Part of a small language model's weights: 8 layers, normalized queries and keys.
MLP neurons of a small language model. Each row is named by its layer, matrix (gate and up: input weights) and neuron, and shows model dimensions 16-111. Each number is 128 + 32 x the weight over its row's rms, rounded and kept within 0 to 255. A neuron's up and down rows have the sign that makes its largest values positive.
Before each neuron's rows, "fires on" lists the tokens most often at its 100 highest values on Wikipedia text that the model never trained on. A number after a token or word is its count.

fires on: " dist" 18, "ist" 10, " (" 7, "est" 7, " January" 6, "en" 6
L5.gate511 [117 120 138 168 110 148 117 128 158  86  93 110 188 138 139 123 153  80 122 128 114 200  95 184 145 182 125 107  76 143 135 141  59 131 122  89 125 117 120 161 120 123 140 176 153 171 174 123 164 151 119 110 119 182  66 146 122 148 127  77  87  65 107  87 133 159 148 140  82 127 128 159 103 128 150 104 165  85 120 164 134 148 106 145 190 156 131 112 144  99 124 149 143 113 147  78]
L5.up511 [198 127 163 115  95  82  91 124  64 172 145 147  86 110 110 125 141 144 107 115 121 173 134 151 106 130  82 144 118  95 128 124  95 160 151 134 150 150 123 146 132 117 166  62 131 136 103 150 141  97 120 150 131 128  95 159 197 104 123 161  87 149 152 117 108 133  80 205  74 121 137 157 161 148 141 117 105 122 151 142 125 119 161  97  62 152 131 144 113 115 170 109  92 130 199 114]

fires on: " =" 31, ")," 26, " is" 17, "," 15, " was" 4
L5.gate368 [122 157 116 100 134 206 110  96 131 140 226 132 118 118  82 101 126 134 148 123 129 105  88  74 146 118 129 154 159  96 123  83 117 175 126 125  78 151 158 135 121 146 180 113 130 122 166  86 116 134 190 148 128 120 118 145 159 144 106 136 157 111  67 122 112 162 113  51 163 128  29  68 129  86 190 206  58 116  73 126 128 154 120 137 171 134 139 151 130  99  80 179 155 113 123 181]
L5.up368 [129 133  79 146 123 184 133 108  95 126  80 124 130 135 114 117 141 174 126 128  37 116 161 185 126 103 154  90  93 164  43 108  78  97 139 130  71 118 156 119 124 160 133 150 203 129 158 131 139  85 106 166 168 124 146 171 155 100 150 166 182  80 107 144 106 141 140 126 100 176 130 156 150 151 120 154  84 119 134 129  97 132  79 180  73 162 133  71 116 145 163  84 145 100 130 192]

fires on: "." 43, "le" 11, " De" 10, ":" 9, "e" 6, "es" 5
L5.gate84 [136 145 162 173 132  62 163 100 100 196 112 126 196  91 179 161 138 159  91 117 168 138 113 132 113 161 103  80 116 152  91 168  52 125  77  86 149 118 123 113 110  99 109 134  84 112 185  78  95 109 104 180 127  68 156 128 128 136  51 107 109 146 156 178  93 139 148  71 141  79 112  90 104 118 131 172 121 162 146 135 116  50 115 137 141  53 160 185 127  97 127 127 146  94 105  82]
L5.up84 [121 176 116 114 150 116 124 136 103 140 175 114 153  39 116  98 101  90 134 170 111  89  99 167 104  96 134 123  88 140  85 172  64 145 125 129 112 125 111  89  81 109 106 115  92 139 129 126 122  95 182  97 121  84 141 207  54 161 112 160 163 117 198 140 115  76 148 106 180  61 114 120 128 133 118 227 181 110 104 131 112 120 115 209  89  94 116  95 103 134  75 129 138  97 148 152]

fires on: " (" 33, " and" 28, "," 17, "-" 5, " =" 4
L5.gate312 [ 91 147 138 187  68 121 171 176 158 106 119 190  65 119 111 117 187 131 111 162 142  88  93 120 122 119 129 126 113 107  81 114 178  97 151 147  77 163 161 194 128  99 101  62 129 152 128  88 142 112 170 116 159 155 153 116 106 176 124 159  71 134 105  95 181 177 104 141 100 171  84 151 145  65 153 178 176 183  90 169  86 159 130 157 151 102 138  90 183 136  89 115  96 147 136 162]
L5.up312 [124 108 113 103  95 153 136 152 127 147 120 158  98 150 160  88 109 104 103 115  98 112  82 101 109  91 165 101 101 151 144  71 133 120  97 171 101 134 134 115 147 222 184  90  99 168 126 108 175 124 102 132 133 186 131  59 182 133  77 102 160 123 111 134 192 146 110 137 184 120 105 131 135 115 198 112 115  76 153 160 105 166  68 109 103 106 109 161 103 121 128 107 186 101 109 162]

fires on: " =" 50, ":" 14, ")," 14, "un" 8
L5.gate358 [ 90 179  79 154 163 202 114 189 119 120 148 171  96 104 133 132 166  78 148 150  60 112 147  91 147  56 168 136 121 179 105 101  51 161  97 115 107 132 142 126 149 124  98  66 139 112 134 106 130 161 167 128 157 129 149 104 159 126  91 145 144 142 133 105 148 165 106 168 128 104 143 125 172 171 161 134 116 166 174  97  97 119 132 147 141 121 138 102 106 117 112 120 116 110 220 188]
L5.up358 [162 169  64  94 115 121 150 109 155 169  90 138 136 105 102 153 131 136  99 124  98 173  90 158 207 154  99 119 119 174 166 148 154 112 105 132 139 146 112 158 103 145 117 184 144 118 146 166 146 155 129  71 117  99 143 135 124 142  81 170 148 124  91 104 137 158 109 114 175 125  86 101 194 111 143 152 110  91 230 138  90  77 151 140 122 105 108  83  94 157 101 128  95 119 129 153]

fires on: "i" 25, "ic" 10, " December" 6, " March" 6, " top" 5
L5.gate120 [133 121 149 148 168 155  80 104  73 111 181 107 186 152 132 112 187 139 127 135  96 149  94 123  97 160 130 162 149 130 153 102 127 106 147 120  98 138 141 107 156 141 120 119 113 136 111 157  65 126 128  89 144 101 118 215 203 133 103 175 120  89 127  81 123  71 133  81 120  84 100 160 118  92 129 145 136  85 158 146 175 147 115 103 125  88 163 110 184  96  86 124 156  98 135 174]
L5.up120 [127 100 176 159  72  94 126  42 131 122  88 152 111 172 150 180 115  82 110 137  96 164 130 123 136 183 147  90 140 111 149 168 130  78 142  55 157 130 166  93 111 156 158 154 106 106 150 192 152 131 137  43 150 121 154 140 119 113 163 116  90  87 108 122 163 129 177 103 146 122 121 134 124 102 121 174 143 140 149 108 101 189 111 164 107 106 144 110 126 127 142 148 129 187 133 117]

fires on: "c" 13, " t" 12, "urr" 9, "ac" 8, " val" 5, "irc" 5
L5.gate399 [ 99 105 117 111 117 124 118 167 126 125  85 118 225 132 148 159 162 133 116  67 147 131 127 202  78 181  90 180 125 162  99 154 109  85  71  82 161 108 129 126 153 152 183 148 135 123 124  96 133  87 136 120 170 102 152 114 106 140  89 158 128 108  97 121 138 113 172 110  57 174 157  66 107 120 134  92  74 164 124 137 188 159 154  53 165 143 123 132 113  91 110 169 112  80  97 155]
L5.up399 [133 136 153 132  47 160  87 149 142  84 153  84 145  62  91 182 108 145 121  82  76  72 103 210 199 162  87 110 195 111 122 135 144 139  82  78 133  91 166  85 143 104 183 128 110 119 168 194 100 115 126 112 112  68 147 100  82 112 123 147 115 136 125 163 141 114 177 129 115 140 142  98 141 185 131  85 157 156 144 127 137 153 127 121 120 100 138 142 194 100 112 131 148 105 131  95]

fires on: "p" 37, "f" 15, "mp" 15, "amp" 5, "ab" 4
L5.gate380 [123 132 121 157 199 103 104 110 158 177 123 183 134 133 153  97 206 143  69 170 100 138 175 151 102 164 183 124 151 120  89 197  63 130 111 112 132 143 202 115 153 107 113 121 177 146 141 134 140  97 145 106 121 158 159 133 131 168 150 141 126 115 170 145 143 100 104  84 126  85  65 146 132  86 146 139 109 155 134 123 149  79 136 124  84  69 138 128 135 121 143 119 104 110  90 194]
L5.up380 [134  78 131 121 149 102 206 112  99 144  88  58 150 151  85 115 112  95 189 120 119 142  97 153 178 137 108 119 112 157 163 168 102 151  91 175 157 117  94 184  87 113 137 108 168  78 203 137 120  37 157  99 138 113 112 143 203  83 104 153 166 145  91  77 122 190  55  84  44 117 124 117 107 125 120  88 114 188 102 105  93  73 121 134 139 125  62 157 126 135  96 120 116 108 119 128]

fires on: "in" 34, "our" 16, "ation" 7, "ulation" 5, "ar" 5
L5.gate205 [110 133 128 132 136 173 142 112  67 140 148 116 184 113  85 136 142 117  73 100  54 126 129 161 117 119 115  85 114  71 139 145 133 159  75 173 124  97  90  76 140 147 104 122 137  74 157 146  96 144  61 155 196  84 128 145 135 131 103 115 147  42 113 143 105 129 147  94 128 120 113 128 180  87 143 130  95 177 119  98 154 165 134 134 181 137 135 124 122 140 110 141 144 157 133 120]
L5.up205 [137 104 148 106 143 132 108 152 110  78 147  84 144 147 171 177 170 201 130 134 101 144 112 133 122 114 120 115  79  87 131 109  86 150 145 108  60 105 183 159 186 145 147  77 152 115 105  83  84 144 117 126 153  59 104 136 117 142 109 121 130 132 122 186  88  89 144 135 151 145 175  80 147 118 168  93 116 116 119  96 145 188 157 145 114 109 133  71 128 121 194 171 148 138 172 190]

fires on: " (" 28, " F" 11, "." 9, " m" 9, " S" 9, "," 5
L5.gate41 [147 126 139 128  81 118 104 125 110 132 100 135 122 141 138 154 151 133 157 161 100  74 141  87 140 215 124  83  88  64  96 182  84  63 138 100 113 121  87 118  99  86 110 150  45 123  95 140 149  87 148  72 142 131 135 104 137 157  80 159  83 115 170 175  39 124 118 167 109 130 134 120 188 149 103  92 145 178  79 137  68  84  93 151 132 133 174 176 132 109 118 121 116 100  91 135]
L5.up41 [ 89 130 154 166 116 136 120 130 109 127 148 129 115 117  86 119 186 118 105 129 153 149  95 119 166 134 149 121  99 126 126 113 119 126 117 137 115 157 124 147 145 190  83  89  80 118 175 153 173 123  57  93 118 134 106  88  91 114 137 137 136 199 143 135 176 165 121 143 100 148  93 105 178 120 157 127 135  32  50 107 180  77 124 120  89  65 166 134 109 134 150 170 132  79 152  93]

fires on: "ic" 25, " •" 15, ":" 10, "ac" 9, "ebsite" 5
L5.gate66 [ 54 109 162 117 144 139 108  37 155 123 193 105 151 107 113 114 200 127 127 160 154 102  58 140  88 161  83 131 138 121  94 120 120 140 101 172 122 106 114 128 127 130 153 144 123 138 172  94 102  80  97 155 116  93 105 108 128 116 134 129 155 108 111 126 126 189 132 102 163 106 113 135 117 146 101 155 120  99 114 106 169 121 106 104 187 103 162 174  75 128 110 167 119  72 130 188]
L5.up66 [141 139 124 160 160 152  97 160 150 185  57 114 153 152 118  93 157 146 110 151  77  92 110 145 132 154 128 137 134 138  94 155  92 145  77  75 155 145 161 124 171 119 122  80  61  98  92 101 176  97  90 118 124 130 131  98 119  99 136 104 170 115  87 104  99 160 119 183 105 173 126 100 143  94 114 176  75 162 125 125 162 200 103 103  76 156 125  70  99 141  81 176 139 139 111 110]

fires on: "," 33, " -" 17, " –" 11, ")," 9, " |" 8
L5.gate466 [130 195 117 163 191 141 149 111 143 120 130 127 151 127 112 114  95 189  97 158  81 113 117 150 114 102 156 123  88 146 123 150 144 131 170  99  59 153  98 141 119 121 124 136 112 149 218  50  72 157 100 117 157 115 132 181 150 134  97 160 129  80 150  96 158  99 100 144 154 144  98 119 204 107 145 167 146 197  73 131 177 121  96 170 147  99 152 145 189 116 168 188 128 134  52 129]
L5.up466 [ 87 149 111  72 161 176  59  96 134  91 162 177 126 138  93  26  87 101 142 137 114  65 128 130 148 115 145 166 111 141 111 122 160 128 105  89 114 122  95 119 111  70 181  79 167 181 200 110 147 151 101 113 159  88  77 121 143 111  99 175 187 111 140 129 153 169 113 102  89 111  85 110  81 150 164 168 194 188  82 120 129 141 135 147 141 123 138  93 126 135 156  93 138  89 151 124]

fires on: "i" 25, "'" 20, "2" 17, "it" 6, "ic" 5, ":" 5
L5.gate13 [128 117 159 155 175 135 166  78 110  93 166  72 201  86 106 142 203  82  89 129 190 146 137 153  76 138 101 151 137 144 131 111  83 158 157 112 180 148  93 113 138 108 124 146 164 123 171 139 153 109 125 111 166  91  54 156 146 153 142 123  96 107  82  95 163 112 163 141 134 115 136 154 174 105 121 175 141 119 110 166 106 140 102 162 160 124 181 216 131  73 122 141 132 136 138 133]
L5.up13 [105 172 116 197 134  97 200  89 137 151  85 122 130 123  99 145 120  78 168 142 124 182 154 137 143 131 150 151 148 161 107 188 114  98 132 161  77  63 151 136 124 127 127 139 150 152 113 184 182  85 125  77 129 122 226  94 158 125 119 105 145 105 132 136  98  85  97 160 161  95 125 123 124  56  97 104  46 170 158 153 167 107 123  72 104 121 111 135 145 123 153 140 153 173 121 166]

fires on: "ab" 18, "ur" 13, "ric" 10, "amp" 6, "ac" 5
L5.gate80 [120 115 106 130  98 130 127 116 163 130 119 113 135 116 105 141  98 130 115  65  57 234  72  99  89 165  62  88 139  99 142 171 120 146  75 179 134 152 158  81 132 133 103 112 140  94  97 128 178 152 114 151 103 105 206 104 116 137 135 172 207  82 108 137 123 144 126 103  82 103 107  95 115 112  74 130 130 114 153  87 120 145 114 132 155  90 129 152 104 100 170 124 158 107 114 166]
L5.up80 [131 105  73 136 121 121 143 154 166 123 117 132 122 113 165 203 134 108 133 128 145 111 162  72 141 133 121 108 155 144 156 209  78 119 131 149 138 158 131 128  89 145 134  44 118 108 147 121 132  66 137 117 106 114 119  79 131 108 156 124 124  81 146  93 121 135 149 140  74 143 122  93 156 164 161  68 114 161 170 154 114 131 147 121  72  79  97 132 117 144  92 135 133 149  95 155]

fires on: "." 72, "ver" 5, "n" 4
L5.gate495 [124 101 173 101 135 175 167 155 165 129  95 114 194 105 172 142 138 140 124 115 103 135 137 126 140 171  85 103 110 152 103 149 106 132  93 158 104 137 153 173 182 147 136 164 126 107 144 108 137 105 104 165 198 131 170 168 148 167 135 147 188  93 133  81 112 103 141  94 115 122 120 117 187 104 176 146 106 108 133 103  84 114 104 197 177 110 100  45 147 123  83  86 154 117  86 127]
L5.up495 [130 136 107 132 116 125 144 134 130  96  85  38 166 100 130 121 109 136 133 145 106 128  99  77  62 157 119 140 110 113 136  93 147 101 105 146 140 201 101 127  48 158 112 106  39 103 142 128 161 108 164 123  95 144 133 177 128 139 107 179 103 153 193  51 138  94  93  79 112 109 135 162 140 167 126 192 135 133  96 182  99 119 110 158 153 131 113 137 159 157 132 160  99  97 130  99]